Part of a small language model's weights.
Architecture: RMSNorm before each block, rotary positions, biases on query, key and value.
MLP neurons of a small language model. Each row is named by its layer, matrix (gate and up: input weights; down: output weights) and neuron, and shows model dimensions 64-159. Each number is 500 + 25 x the weight over its row's rms, rounded and kept within 0 to 999. Numbers have three digits each. A neuron's up and down rows have the sign that makes its largest values positive.
Before each neuron's rows, "raises" lists the tokens whose logits its output raises most directly, leaving later layers aside.

raises: " they", " it", " he", " she", " there"
L9.gate487:497522512503470457465500466513543501481465470514519535493508496490517541468452506493512465525491454471510428463519520542520467509496523505469521486489498493483493469482487471465485571500529491510491498489456524517485468481490490512525486498526484501531486442519498519512532506511523490518
L9.up487:510483529501494521480469484521498462553491470465484482468487509497496503516523474489462503513486486505523495519494501582449503510527514512544513471439461502499495520464525506481511504502522500501516528490478485488520500501492525459517500481508501464479507503525495491522476524509541485517
L9.down487:465533485517504499493489489532549541438534486504551522509508496538547524474464512504547449505472552494485498481518529478515475500488481478457506509505529489469498481534483510499494498506537493510531499520479496479493449512525503504484492463479500510500477438520510494506484485463487487496

raises: " which", " whom", " whose", "t", "box"
L10.gate1016:482494499503504533492517541500488529501482481489507486526455517516469511516513537540499468503491514489489493484545528471504489522503495451482531527485523512492456505520504514459467510455512518508494478476502513492480537484535508475512485554536518501493439481496460532512494526533481512511
L10.up1016:555503529503515470479500517516543480502504500505464476490499530471491547512497530517504527494456520506541494448541527547475508445505501459485512516513547512439486499486500500444493549500564530466457527467496452457502533443530550528474441503464522466484485485500467504502503521530516472453
L10.down1016:541447493520500466516507491550519498473459458506484501479495463471526510475511522526519471524470534470510546477519518494489510482517552506487474473506493459450501510487446509503515500440554440502491459534501467538513548526507471455511474484523469480519479502513493516499499480524470484461

raises: " They", " This", " He", " These", " According"
L10.gate965:504465499490526494467479530454503501474485502520473515495487487470470508486476493545496505504507543460421487526474474530518467500453441489492459468528509472542460516467491511490479513525533497470467525528503491536508524517469462484504474508507503500526549472460526490515500493520475543529
L10.up965:507511529484529508512547504481517500511456452535506484464508543436508501509524479513530496511540567448498475523531498528464542484545499475517492492490484510467513513472493497476499487508539523522454472513488479500488518524515493498499506486476495526471544512488534541531481524533496489508
L10.down965:507491493509507505497508479531498537483512492487440518473494464499470492473488512558455514503500462450436516499486505517523477519452467514510461466476478501528461486508486507525515493480506477480495483497509505524520537480509521504500506520500510496555517447483528464514528499452469515503

raises: " himself", " graduated", " wrote", " resigned", " was"
L8.gate162:520494501526527506494499537486456542471469493515516523503506514467501498512510506496529487534513483516464512490520516453487505448529461477468479519508463513486504510504499471468523528485524557500457522539463517488480550526490490482468528517524497500528484482492482495492470498510514508518
L8.up162:476449512493488510445483535506493492521455474547513480536520508485539533503516534479489478549500470533460477546496478518470496498529503496494499505487502478487511498475479459454468494494541548527492575512496521486514497523510494528487506479534548472487491499486476509529511516515496530517
L8.down162:472458474494555527454531514463502520523454541541527467480521479507510510518458509508502461490579495493498514523493507476512470497522508524540496524476485493504491540555470478468509489511474515467506475483519478514541531494502533505542498543518495503498421519487453501440533511477476487471

raises: "est", "hold", "st", "er", "abb"
L6.gate777:540493468523503503518526524499489489484458496480493449520442518493531496514524441468501475459524508481538487502487538459503517497516506496489512505486551523472509464527532472522497504463512454503489463533483515504504528524507499497518514538525485519488462504470511496514513537511519519483
L6.up777:499482498467503470526488479538489495456505506535486503483459534533555484525537515490530487515509505465499513518505491487473484475512520494461453504489534488480510534545490511486465484501512477486520508507497510467455496484500491530491493473471518503501495466486521475521502487502491524442
L6.down777:546495493459489496516498525529500493489502479499488503513478537507523473463532465472475462526506529527499510514516506464472478466513519476506490486497513522499518478572520477469489481519551477488483496487472448446512556458501459489505509495485510520510468460487467478549511545481472503486

raises: " clos", " retirement", " acqu", " abandon", " appoint"
L9.gate287:515513464526484472458536519481501510462519533508507442480510555482501494510497519513531509523504456517521516488508524493469492524479521488468529480479512458526476532520491502506510519520460487503506499519505503522477501498494570508525492511504533526528513494532513511504538506524522508534
L9.up287:505493466516486455484557504539508483444507548476473494500502506511471515501489543507521473538507531478455480466519493488533453482445490530520502510514537517520468535531511517511511507514536569518494536531462497490505502494504510521528459508520496456474500510489504480485506484498529486506
L9.down287:461494541543514486512517482496530475498475491487453505472477529496513448508520544547555535465483590506491499455487497485487519582491527455481496553507527507471489504521463508513496487480495545508524506470486503522491512505510525508511441485506503516496470463527481502518512520531504483534

raises: "able", "ables", "ability", "ific", "ary"
L9.gate144:489464459490506520509492484552489538496522442543469519475492462534495505499467516490500495476519505503454466515528513580502473503525515492531501553486492507496508503489495492485470543502529510481526494525477524505504508450503494509476499489488541498494521484487472539453534504499522499491
L9.up144:500498424515485505523481502516518537520504542517435436517496474500509488495482516484494525540463473506516511512511512482509478507511483497509497523498471485513502465471474505509492534494478508501490510438486515538525485426522472492451540518528567533540493505478511468497469448502484455496
L9.down144:503489492496459511490495487538528517474498431503505531521477509456497558473521474493519509499504543527517504515502516537458473517478492500540493510466476483480488481477466513497500511549506512490474502496495505519519523521524487489536507488490505509517536524449492510526497523508504508478

raises: " it", " that", " this", " each", " him"
L9.gate948:507478510510467529483532516483510532522487532454482472490482515522508479490480525468509481449504496514475505513531533504495522457485521462508488501483498535499508498478499527484456492531536518487526461481518512530514472495477473505502466460497528487542434519531482516485487496534466513516
L9.up948:475480547480520555476492520539477465516462501504499495497519511519477496500506475466506500494485515528508501491472479473530513527472507510531473462470503551460531491505511514442506458515490509481509526501523519539479505525479535504500531491470522506487506485491455508501471518543447519463
L9.down948:531526465526516482519493499545496487482520541449504529471506535524512509464502505488452511487477572513531498494541537476488487501492506474518535498528478481492509498540487531518492517483488500516531496502516481513507471533481508471509539494512463480482536485523504492501489477476534473505

raises: " to", "-to", " To", "rah", "ences"
L8.gate242:539495488510503500546505429494542505515484475520470507485454498521523493508524471509525481522510455506518529517421472501527500471529453512475544491483536492506463541487487516492472501517534470518505486530521516557477531513488531540519511488457507550519544475447486515498491482455497532524
L8.up242:476499472500493529496471504501473507487510482456475490513480498487530500526487491475471542504527501469492493527497508480533509471488477461517479520479488512521509532475458510498508495487449470482490509479544522502484542552436543504482478433478503478468533462456504514494483518498523501531
L8.down242:512518495559493450525485516506494502454501508494525479492499489517491487499519506477526503467507467544501482516508481472502456524484489518467512517480495512494498506483476500507535541501511503535479508484515512527465480469548485499485493492470513526520529459508495494530485469454509549473

raises: " were", " are", " all", " respectively", " remain"
L9.gate357:478519518521524498455478499504503518522478533488448460513568514497516507538499466498503504503491518442532474530501487492486485504474500476496517500461478491476440515515513507528486509497506530476493453497496457530460542455522487460502505505551528489499505485533436476473525479498487492503
L9.up357:502533478489528510492495450521441571478489534464490462528482510495530468480469495503509512505485482499509479499500480476512542461507475504484516500456501488490478500491517491501543499524502495488491502499473516559497498455469560533485480518534517515474459479496459464524461507476527466501
L9.down357:530462509528510521537522504484488489489492433483500559487499511479453483564483472490513480512500567474494554493488548510475499463463522468487500522474462519527499519515524432505489509511470534535510504499520503497475501501512496465449464470507496473516521447509489491545481530482552495510

raises: " ending", " leaving", " being", " taking", " having"
L9.gate767:479532547519513517531527500489487485513443467534490501515498512508539502547485517478515499551539509483499496549480477511464496508460497493513511443515547463467487548491519522487484509448565520502485486548504485461486498530509524501483446537505507506476468520448460477497504471528551445516
L9.up767:491568492522496496522509505482468440498470499526499511472550522535505495518472482474525491547542503492528453499513504546499536522520529499511513535480535521477505495479486499489538538475532556529497525533500556511518509447534518517417511515557526550460470538496459509465511514488528486497
L9.down767:482550437565465503501498512524477514492518484515489509491534493483503469509520524501477475445507529502477491455533524507483497527491510458452506464467474545457519487539458486480479519487479476541507497498469490454497500508517502490520463511527505507480522507507467486488511519486484515506

raises: "able", "ous", "ables", "ant", "ful"
L5.gate1103:497539513484546497484513491510477518512505519520479500499490484485510519507518486476510535504474515499489537525512514504471530467513480477507498499469521526516516550540490501522462538462524509496532507499498519512467511492456505520500479464455502511454533519532469462465527524468509499541
L5.up1103:523524516521475524473460492517554491476494499493441505464501531473522507531499534513492562523493536480492483505470546528498482505514501471503500547473500496453500471463502526477483483468469487491489490495482460510496525487496527525510507487491475509553458496454458461477511477481492468480
L5.down1103:521497479544414526475487491511556512490495486523472489551462515525512495496530515479496497495472477507526506480482538505514463511482460462495512511477453458520479528515465507488515492518501557494470506524523542495515536510497498457504508476530496503473493544506502491535487462501521483520

raises: "ever", " you", " they", " there", " if"
L6.gate867:523537533509496486488506515488528431473511484484452536494478513516501465493464526481527464530503486468486501521498526534530503502470503529479459486506533482547480535534519490468476507468487533471465482513465502520534469491481521501526525456535530470515530506486498511526480479538503470543
L6.up867:507526533482500436493485546480513467495527487507530521505519458474473501492463529488517488514527488491509502507486514520506509507482533525477457517516482477525498469517519495440480464513508506515520505473504525511520505539495459561511547492516485498452470512514495526511470493512523495524
L6.down867:489524540475506485497513497508540506488529478466494540496534497529507516515473509512514501525497459493459495460504501520569528492515547495514499503510481475548490480555514488484488497502524521529503510484515485500492465519545479459498537438507523481492507483493536513487480479512449491494

raises: " which", " whom", " them", " it", " he"
L8.gate401:481501489498503496497504499524550455484518475493517521488500529489529549515521536475536522520485484539489511504560557521474486494513505489487494524481494526465481503516467537502507492511511486500472493535493538521544507481549478484496527489506477490541497491494452515491480520500528470498
L8.up401:497521562510456526502496484479471531545479478480461509519421474456490512501512538491482502478470548484493507483543540510494492509500505455475514468520473529454503482501494498492483492499534461478496498535533510473489528487470494487510462494522522500530484467500480494493462525542500503462
L8.down401:492537473518556458538536521535519481474491546534487507478500511513505520484445502509479462512482552506524521521505485481481468487530527506472507526507489505503474488528517550523483514474516506514528471471457467512467520525518520496454474517480469491449439502483531535501523516454496518468

raises: " are", " exist", " have", " were", " remain"
L10.gate573:512472512478509518484483506503497487515528495467501498472504537528517522537486459508511532482489466431535467487465522472490474526471526520499518562471502501466419490483569498516506477505501489480493501475501492516442494519485492498506475528507493516508535494557506505524499501482485510477
L10.up573:504482512540501540471506495521512481501528485493479497500506536505486480493506513539487546500493560520511461495509517454461499512509518578521539545515517513465510502485513466538507468478519499498532482499491543488481503488476550487494500503489532509487487527526446510510506510514425480492
L10.down573:492475502450530490470493512436545500492492479474531531520500541505474509535475460494504480482517521463512522504508566453486484485481458458502522494504509498518527564529488450452505486472505509477528461484507526507501488494538485502488489492524527519514543475502515475548533504470537498520

raises: "ically", "ify", "e", "ize", "s"
L8.gate126:511488502488513529496509535504495508520488504486475470512553516498475480554491486455470553510515531503522485520546523486479502448525538497556501467503470457480493516542467496499492497505515491457518522524475495556490528455505534522508522534533444524501478496485477495544524513545524478535
L8.up126:487513491531526489490524451516512515491481511498528486476523499470511541571499531487449463487500474539470465488492485438471479492537507507518496509531474503487528495532502501487526497551519471501516531548524527518472506481513504498497512482476470533529497506523489528490529454511533506557
L8.down126:492487485482509522488516554501536493530455559485478540503514493487531488484519455438502503453565492487523483517481509523485529489508491484496520521475527474499554475485500496488471486526459471443525504499491497514481505497500532530511480500443485553504504505502516474486452519503447504491

raises: " they", " it", " I", " he", " “"
L6.gate591:489469527481509501504504545506490497498563491520482489487482486532514487492472475484486487499526484483483507506543478490523497462478501494495523480486509471492482474504524524504511499471493508459483505470513509537529467496476469495450502472529506500513475481529496509494514496543503535497
L6.up591:488520500518501500562487564465502479524492533462472486493480490493514466499508536476540455473486514498521516528509474484508450463551471456500451461484521502522450500475511495448476511448485520509520490480499469483472451500507496508516475502498542474499513494537521491509501513501512513512
L6.down591:467537478535497499517516488513501497487494513491526498525509500508504495441494524523521477529510520526528536524509516446512470433513487514499484462544554484528482494548487480486508545506519512490477502490466486518482496511508520491498509454475509501481493486465465485508498508544455507518

raises: " making", " creating", " representing", " doing", " moving"
L6.gate846:500524503548509476478524532485535551460513473520505484445508506502487506514447488537498502524547493511514506494511508519477489530486565472474555516485491514529508518523442526516518470467489498490502485547501487478504453502517515489473489492504490525468550459546457509491513476535491519465
L6.up846:537507498500461478523505520535528521462485506478469510488523524500492505503454537527475522525546523501543516493528536541465474519487531486505511497454525500509498524493470518480491504493483490520515514509500498472527464506486552490483474475526533540469501458525501472509548484513542497527
L6.down846:455546470531453518504540527533518515453538503507531520468488474451484488472490526509505493482490547451505498487498548505463521501522534478479543473457446485491508523525509514483509473459475509487512490494562453470504490484514535495493494500477491487444510492554490512500536495512527480503

raises: "ories", "rap", " following", " same", " most"
L8.gate185:488548506483500507436494529494521473507543512503491462500508509546449493506486511529509511499506524503499509488510475547512541511522499502487511504500525496489451502515498504520474526465503468528560513467518522494465478534533509460486495515461499469494487459494522470479533504531523509498
L8.up185:502521552536489537442507507447520536503521519501515499495504553519475476497470497568522529507538582511477457511518548530462509519477486531516507480493514518496470521472474465535538501507469515505547504529503519542509542483487491489522475510486497486488527528485504473527500480556502506551
L8.down185:476527499489505472454508489522500482481497536519465510446509507525467520484477490510534482519534578511534498501507510498506529506499450472510496515494461476491478464535508515506483463508522471456549480500500502516476461495490522490533475491474520514498474531511488487512502474505511514525

raises: "war", "ize", "ise", "ots", "ve"
L9.gate1153:464512573497510475521510477464444478483542518512532467501469484497486503468492453508486511481505525482464452510517499531521474522502522521432554463527541482514512519496512499528523507464478526509490479507488501530490484490495501464504430535521479522552543543476501501497548468512462473498
L9.up1153:473446561494485480483546487483465483521451494511542455462499502510498495492501509521491513524482494493495522478528492517514504549503530495495539473510494515484511549522499462548525491505503506518492515517537457498490467492446503477464486478489491478498449474517518500520485496474484507495
L9.down1153:497485541534492484484515544466477517505509507466477535523519473497452468469521552488521515504491542522529512480511513509504463511498547506484484481502521483482563533536467478497499508521505523531497472538506484504484525495504485499482498506546503489496488435536471492479478477564483522495

raises: " they", " he", " she", " while", "ven"
L5.gate282:502476476534501481504499491528508503499485476492504560536499512482505517496500516529475465463466486472540491528465494511509483513532489481503537475501525538486534519542514493468511532537461522506491482484459519507526465522488517496498515454503492464512467505475525524503476465488496539501
L5.up282:494493510475514471480472507510524515503496506488517492492539484500479504498489522453480476526526514462552485497466500542502522542492532501524490482485506512556468510508530488498530510517503499485505479507497521518493497489508489507503529513520499512525483499461463520537511519524476439503
L5.down282:486519478505511507487540523523488492467523464529515500506520476543564498456497469498518475516489528438518459515484445454534491500533481499487488492524458495477496478516569527474521522515538496495501502514521524487521459486531486494512543475517491547513487461520531483534492488466494546490

raises: " have", " be", " exist", " serve", "be"
L9.gate1229:514483506514509466509500491526535538509482526468483456515482475494519476511474500461523498514452488483521510463551538513527529497488488481503521522495490478478511478498546492549468469518524514468514501483535494500488452497465506523506494500504503453471495510565507493524520507549444522514
L9.up1229:476526501518473472491484534475517524518492445518507470506518514455433483495499490511514509513509555491578496512532527542469511480512487473493506440510504506481510527495532507496457510480502470523497428540501540483478492483529484492464507499524514451510460529487540497508502478494473453505
L9.down1229:557475511519484470503493509498517533468507522506480426480550520462474468542463519449516488495482502473496532490496487508503505495461539452512488499530488453504502519514569477509489466511526507487526500482505480486515467512520506504458508508515523479446502493508525496516506499508489520530

raises: ".C", ".S", ".,", ".A", ".)"
L8.gate988:557492518486505509542478494527516488469470441505485463511482481523492496436537525540517518507495524503506476495499521527519531507479554517505496480548533527513507495493491508515554501453474453494461513486468506524556494481535502508493494532495541507497475474515495515511479591502475517452
L8.up988:517492518501497485451473516492526487484441479542481487517518499502529493484500525464491509467491502487490495466495508497463499530442528503472461486501516524516429516444500455486517441443531486503481545500523458503519488519487485509471531513534522498486525495491470512538472497463487465502
L8.down988:543507501523458538508442490496520504490512513510505477508482470490543503468531520521475486501476527556488464468495506477510538519454541480522508489476537528436497505523517526517503513494479503502497551526510507482502532542477493517512487484512536494436491473460505520469509510514504508452

raises: " and", " &", " Region", " Early", " und"
L10.gate85:484484525491486468530480503485511475477485473518496505489490495496461461503474471482493495525489505483496503515462470528525485504556529484498495535472456478483491482503519511538523525543520487511492488492480499512474504518461523488503536512509493517540505515542523489484468509542504515501
L10.up85:540485517480494506537491480467482518537477487528436504477484471482496489497493474483486511497485516461484494520463523522541508544515451459505522465456481484527505496503501474490504537545476494483481495526475507486464507505498519504488516489479485513512485535515469497478480520506547505499
L10.down85:512495504523519525491507507543528475465491548491504512517510531493532518512562532550484507479500567537518520507550517516471525466490524462515511501461544508460548463527486526522491491453479484483512522505525481541539517486482497490491473525501531454454507458508544502531489504473528510485

raises: " their", " some", " themselves", " his", " its"
L8.gate427:491484481544494512478509525530530482487483497540521506482522532516480517557485511486501483509547497526520478482562501484534516534471539451465471491526512492453509521489463494503497459567563556483504494471495489461525520486517519505468514503498526462478527507500451487503446515500497508518
L8.up427:521421499520467533510460499515470512507452525531482493548495467525537523498493530492521514548463495499503520541545474500474482495493550517497479477483454542467502509476488518428521544500497489497482512498513473529529498499452478558494490486514489472511448521484491499526471464506515509475
L8.down427:500485486484511469497494451517494507454497551514532504527467478458500480513530488520509467465501561543503537510504543487522482476511485468462488517521509536512501489510508536502523483488502497502478507478528477486491444539506511500545486461504465496507501495466443520461468500490486524496

raises: "ss", "s", "th", "st", "ter"
L9.gate219:514490487492495491498483520451462473567534493508500492510444486523514487505526486510519475505500500461493503482454548498469505496488500463480471511541513504508511504494507456523471496500473513461450526471499527507507498522530511508531486506516486521502476483568507499469533463544511516507
L9.up219:486487482499537483486493489507496523504510486464487514524521447552520481509487497481550506427471521524444499536493510498477510508474494524534499473551549496476475521506481474511508469475551524427499512528469551508486510496469502505513508493531527497514495511503477503473493505482487489515
L9.down219:488475479504473479507537511538526499511476492517495510493504480504516468474513502518515481496519528459457504489509539462470515491508477489498481449510483497493492468507539480511541533502502522503520508507466535516517508507495539486505500469496486525500501532513478493482528491466474505524

raises: "ably", "able", "ator", "ment", "ments"
L9.gate464:493484492468494501478520498508501525475478480502504484507489513491481534496495489492473551489518513506487485506490496491514511507492536491551535578457444526510516462490471556503476518468490515496509478543476502521488518499491490448480488444479482480530507497505484485476502496497504491510
L9.up464:468470510484460514468526496485542550506465478499495489472472531500507493494502490459490478517489564472496519512524492538493486538542528505486483519466473483480500546491506552514540509465499526516508512447502517509541491461477484500498459498552472510488481481472488518465490481515550472503
L9.down464:473495472517513499473513450519526504489456505463507469525513495510485507508466518490520527506514605487482533502484510547507490527467531544524553518495450434540478498533483486523508538532494509522501502471531537550493503486526516489480469498472514496478487534492500493501473488512499553470

raises: "ide", " well", " needed", " they", " it"
L8.gate797:471477529496491526507500485461462477509518512476464504518483513497506470500510489493489505546511513495481514506514498527503534473521484486510458529520542488481506445500481493499470524505513547512494530514492539479479454534453535519462516500522492509547553473490462514470464511502485497486
L8.up797:503524488514467488516478472475501480488502458457467503531464542506493496493511511491479534527471535535472495513563485491492506495555492505480498527493524457529486495457507480480510496460551465515515530488546513469501529509522503482543470492494503532502506477511508519512481464511469487511
L8.down797:481505499471516477531468504471474496525459499473503513496537502505496488483556477482469479517514544522505483510487512511517498477535483551486513495544511498500540456513497487508512503471511481518475487487541533497518473556487497486487525522509524516470520495497472454519444506462475546474

raises: "stitute", "ven", "vention", "f", "v"
L9.gate680:515532470513489545538485554464487471522476532512488459518460510486516526504483471525496499483541524488505487506501504479499502470490526470523482489439540477510460506516492513480520541478516484474488521516481539502469505513519469474509529458520528462521556510526490535514517542533471487487
L9.up680:511537470500490519513468508514490516480532493535504498549498543513516531501487473533501460491493524510466475471524513481511510506491524503472506503486513494494521501507531518513527540498509528475521533498472500495502527480512506504507482496480497481535475483464463511486490507486493524500
L9.down680:500439454511488461500523532484546497499484469493466477494479497508477515534487497540512459504514514489444536456529494493536525452497531513468489490488523482472503516487507488507506532504486477503521503486510492502504507519505492477498550484500456482500478459457549512497455516512533509500

raises: "at", "ater", "me", "ating", "ats"
L9.gate1164:544495531509511473485514485521498535533503506471434491492474478562532506493487529517460435521482487509512495513517568475492500528496493520500501526501454485490505486477485490509527449480518493515510475511501536583538489531521552466458502484506498512497536481502521456518489537531507503498
L9.up1164:500497490515504567479509527492498510498533521526493500504520510520499513503507486496499481480545541491506477496494497471494527506556473522532551496425522501539487507501486494502447493503500482469503499520512488544487487552542549494493467495509466473498511515498502530519469451536486515506
L9.down1164:512448484509508447475547506483506485522541521485547484482534473488547552528505517469507494521555520462491533523467527489433573541499551506505496459525463505475506433514535485513494480478514520491503494503488505503480491518484529493495457504494509528485502518492492522496500477512464524497

raises: "izing", "ized", "ization", "ize", "isation"
L8.gate773:544502482460478532567491523508508462494468523486465509466471539515545478486497495467530474527536509498515515514507516508476499521512523488503512487528503540538522480516555478525524485524484521500479493526490522519508498467542526485491521540505433493520509471520460468525523477517487491534
L8.up773:541472470521481508555504503508492519540474551460453500500524497480490471489496498490499504474519526513511487508518496483452472492428481492530512522504530515477534477527493505511486552507501524535555489487458509523483539512498502502506511487473464454508490446529492482522544449557490527507
L8.down773:510506470493493495536499531502493488508504521481490553474516525505507460535484512503476493481516562488516516544484498514495506467508491478555489495523490496514486474530516527553509511513478481491515478479489463523517488474529508515482486529519465508513471492516470492513539491523487557503

raises: ".", ".,", ".)", ".\"", ".S"
L9.gate389:547520513530490533484477511503558437494498500553455470536514467522511459446500531476493504500489468474477500478472507496480541544432525524473526481538541507498548517460477511502526477464510453495495513491503504518498486504492561483463490489526564458507492527487510510521470542485500496496
L9.up389:493504545510484506537490482501523481488503466553482458529517472525503503466494548475506562502510479456505487528501508504501503581450526522464523494566504504465514497479462501499551490425496493501503522491528505473523509474490482487490464478531544511510501491472500573501483466506511478475
L9.down389:492504483531501499495469516486513484496527482515492514520489490486490503445565490531472501504479529538496467472527476528492498512449519508456493475499508494453516536478482524513546483504478483507520470553478501514520501538498504521476483508499501524496471509475471498478478502479493462494